config.yaml
head_dim: 64
parallel_block: false
init: "normal"
init_std_qkv: 0.0548
optimizer: "muon_variant"
max_seq_len: 2048
MLP neurons of a small language model. Each row is named by its layer, matrix (down: output weights) and neuron, and shows model dimensions 32-127. Each number is 500 + 40 x the weight over its row's rms, rounded and kept within 0 to 999. Numbers have three digits each. A neuron's up and down rows have the sign that makes its largest values positive.
Before each neuron's rows, "fires before" lists the tokens most often just after its 100 highest values on Wikipedia text that the model never trained on.

fires before: "ican", "et", "ical", "y", "ity", "ic"
L7.down35:508508543484489420498541413502464530606569497548492475464481513496491437542500473544506578572480509479525511519489547534493468463531533533552475548463478541518550484502495593517545512530465462531495512484460559537528569514446487495524538522568551540433510533544508473518521508539490438522

fires before: "ed", "es", "ing", "ary", "le", " |"
L13.down138:493417491505502537461502493477544520462543538456465472462385523528472488454523474494529476546495514505465481467516527476447492393470484514518585514473526470557491478540522429503502551442578520554534525461499505478510495562504499488507546445551558433538508470499510433494497473521411446431

fires before: " States", " Kingdom", " Ar", "ia", "ian"
L3.down24:519531533447531503452491499519442512471341537524505547489524579538466497500552483504450444489478558484512535577486492543573488509479531556425504470545501465465511542499517443485452530463545483480488454545522522558499464583535486430480457466457532497516428535466514506525510567481476507519

fires before: "==", "===", "The", "In", "="
L3.down45:479528455569506465542490387515530467507548523517455415556555527461446513471468543511519465515464476462497498575502479552446497460497480471443519501503433554523525476495404486440515514535510471524485426450554482513527445522528462505401458518508544451443536555490459526504507456515496474553

fires before: "==", "In", "The", "==="
L5.down46:459542530521453546501421492481382493542515490566475489494530543456518482521517515482492599509491512495441453526492480505498482460440480574451446522490449556462475528437530430485531475588572530490462494513432512547539531606544518472498461445499459543501473442459521472525494486507456503526

fires before: " the", " with", " a", " in", " to", " its"
L12.down139:470518600532501458483524479506494482485373488556518509490551523494497533536504435498484565490440504528466515544489482457478465499562504561499547493531459603512412484493480491459486510536473501468442492469490541494547457513491526507485535526489495513452581492526458444511453520505467510559

fires before: "==", "===", "In", "The", "A", "M"
L3.down138:491520477529500419535508458488562444503546564507526486507514475455470554521493518470519510551499502437429466531481487490464460494501516400458493534502452537518519484493460506496528492543468540478479424385559473505547453585475510520482484512510601474504542514486533474538530458556465453505

fires before: "ing", "es", "ed", "ment", "er"
L13.down245:506572539506488492493456507421500440460534575555501561508479571471488480474545460474442483489475557487511535432501477456518502436486499501433549439502533539615564435426582507481547523385514497524543485524479511419480547491480498539546474466555506468539518474493494485511522507438487532427

fires before: " to", " as", " in", " for", " his"
L3.down219:484517494510486424548514467475486484477426518559522498517608529509501500507533456524519562504473423463530450575475465516528496442576483560515480505470463461482507519471492500449398442549506545447474505491508489561552497505527565486511544451531598524501514395450528497487516477488519507510

fires before: "==", "In", "The", "===", "A", "On"
L9.down127:464547498486492525506428494475461460567423489472513465466496609463523550423541540449480496407472500481473515519516489492438474514543443521490524445508447482453474485533535475476532527537513551538519480511442504582575531611470564509549529489479470555535496420493468430462537456464469448550

fires before: " to", " on", "ed", " as", " in", " at"
L11.down10:501506534537566459508530521507487626403511496533554523398526508518510577519500482459463600482476578511486487569418437548456530462521530549505384554486456492543481474565490413415497455453480530454509477470497498507463481515500493522500519504500494564516545441460438511474519526442519459523

fires before: "ed", " to", "ing", "ment", "itional", " the"
L2.down315:518522457528496458527550477445451495488466560500505551470456527439494511490534445439445513448450488469517541540516445513550496446495574493464539530510547478502457482497448520397443580546485490420497535569425537480523512446443472522492456510496514463523472493574563474501448494458423570493

fires before: "0", "ian", "ing", "19", "es", "he"
L9.down31:533523501467499472510519513413392453511593549530575563479496494415536561452494478493487513472505530521471479437497516503474445480512473520518472491529487541545555518555551561507508509551432569505526433489499509563470487485492516477501466490492485454503466499527488502572434515518466533457

fires before: "ing", "ular", "er", "ical", "qu", "ity"
L9.down191:464462481498472513459482559568470461491548469512468501559485442520496418528512521537496501494451556528531482518549469522565534439514508597508445502377466535428517489488433474525541500538520454485467525406447566488500586525490504417470507520539510546557441499449537451478482519464510431505

fires before: "==", "===", "In", "The", "=", "A"
L3.down100:423555465537504438458456476462492505511462505502529486540502573496474469528523509420508483514402480487527371567526458481464515467522479493512481567531482516499480469535449489429531460473553496475512427439531465541605489548449486539483506457513500466441531529468474494516489431492474443521

fires before: "==", "===", "In", "The", "F", "On"
L11.down207:439469506534500469511465507439507488550452528492524473468487520474498451449518597470517482414496468474470465556446483511414493468527416472475482554496500467504482509601444516435464554498468523520499475512493488496511459613503458550501456443472560536473477587532491539449486414464394490479

fires before: " States", " Kingdom", " Ar", " |", "ese"
L3.down106:493548511471551572517494468521509515434500486516559469452529544433492508482557508534498532503539534500421508596511507485561417520523545515474447443509503553425494543597441500508502492509547483481467496496545481545478443512432538514503459464510524467515532551485523526516438598478580483515

fires before: "|", "The", "-", "===", "In", "S"
L2.down43:538554472555478502507471472478575426563467494501562450483498548468466504536546515448509515505501510496484420532545464495486498409529493487465518571501460517523546478569489497421574527498462534492461458414533504546582484584516488479489487550516503488462467513469510487533506462487429484622

fires before: "==", "In", "P", "===", "H", "B"
L11.down260:526541525463490476427436468447471461527504474467556544556574554474481505511553585538521486443586489416463473515479506546543455495444509488485463516581487545526485495477528472472508508566462447512486531434463543463534497546504547510521549470454482518486483478423415421497445419484537461522

fires before: "|", "The", "===", "-", "A"
L8.down152:533518471626454478494515476429478489539492510492542474468521562500451452564454490535493522513529465614516456490534476478443528497469454457497517502498511473509529484546491547469523492529473516569528438496488519474600478584546489555464456438504528472446611542468485529408510427490466501540

fires before: "|", "===", "The", "In", "D"
L2.down17:559519466478508440446484516472482491491507411535549499525537602505478459585464519447442502453416519542486483535505457504441514496456493482514488550490506532478571443540523515473482505508544515437467496504464524508592485563513459542495536453515494466500508450510473418476463506474458409573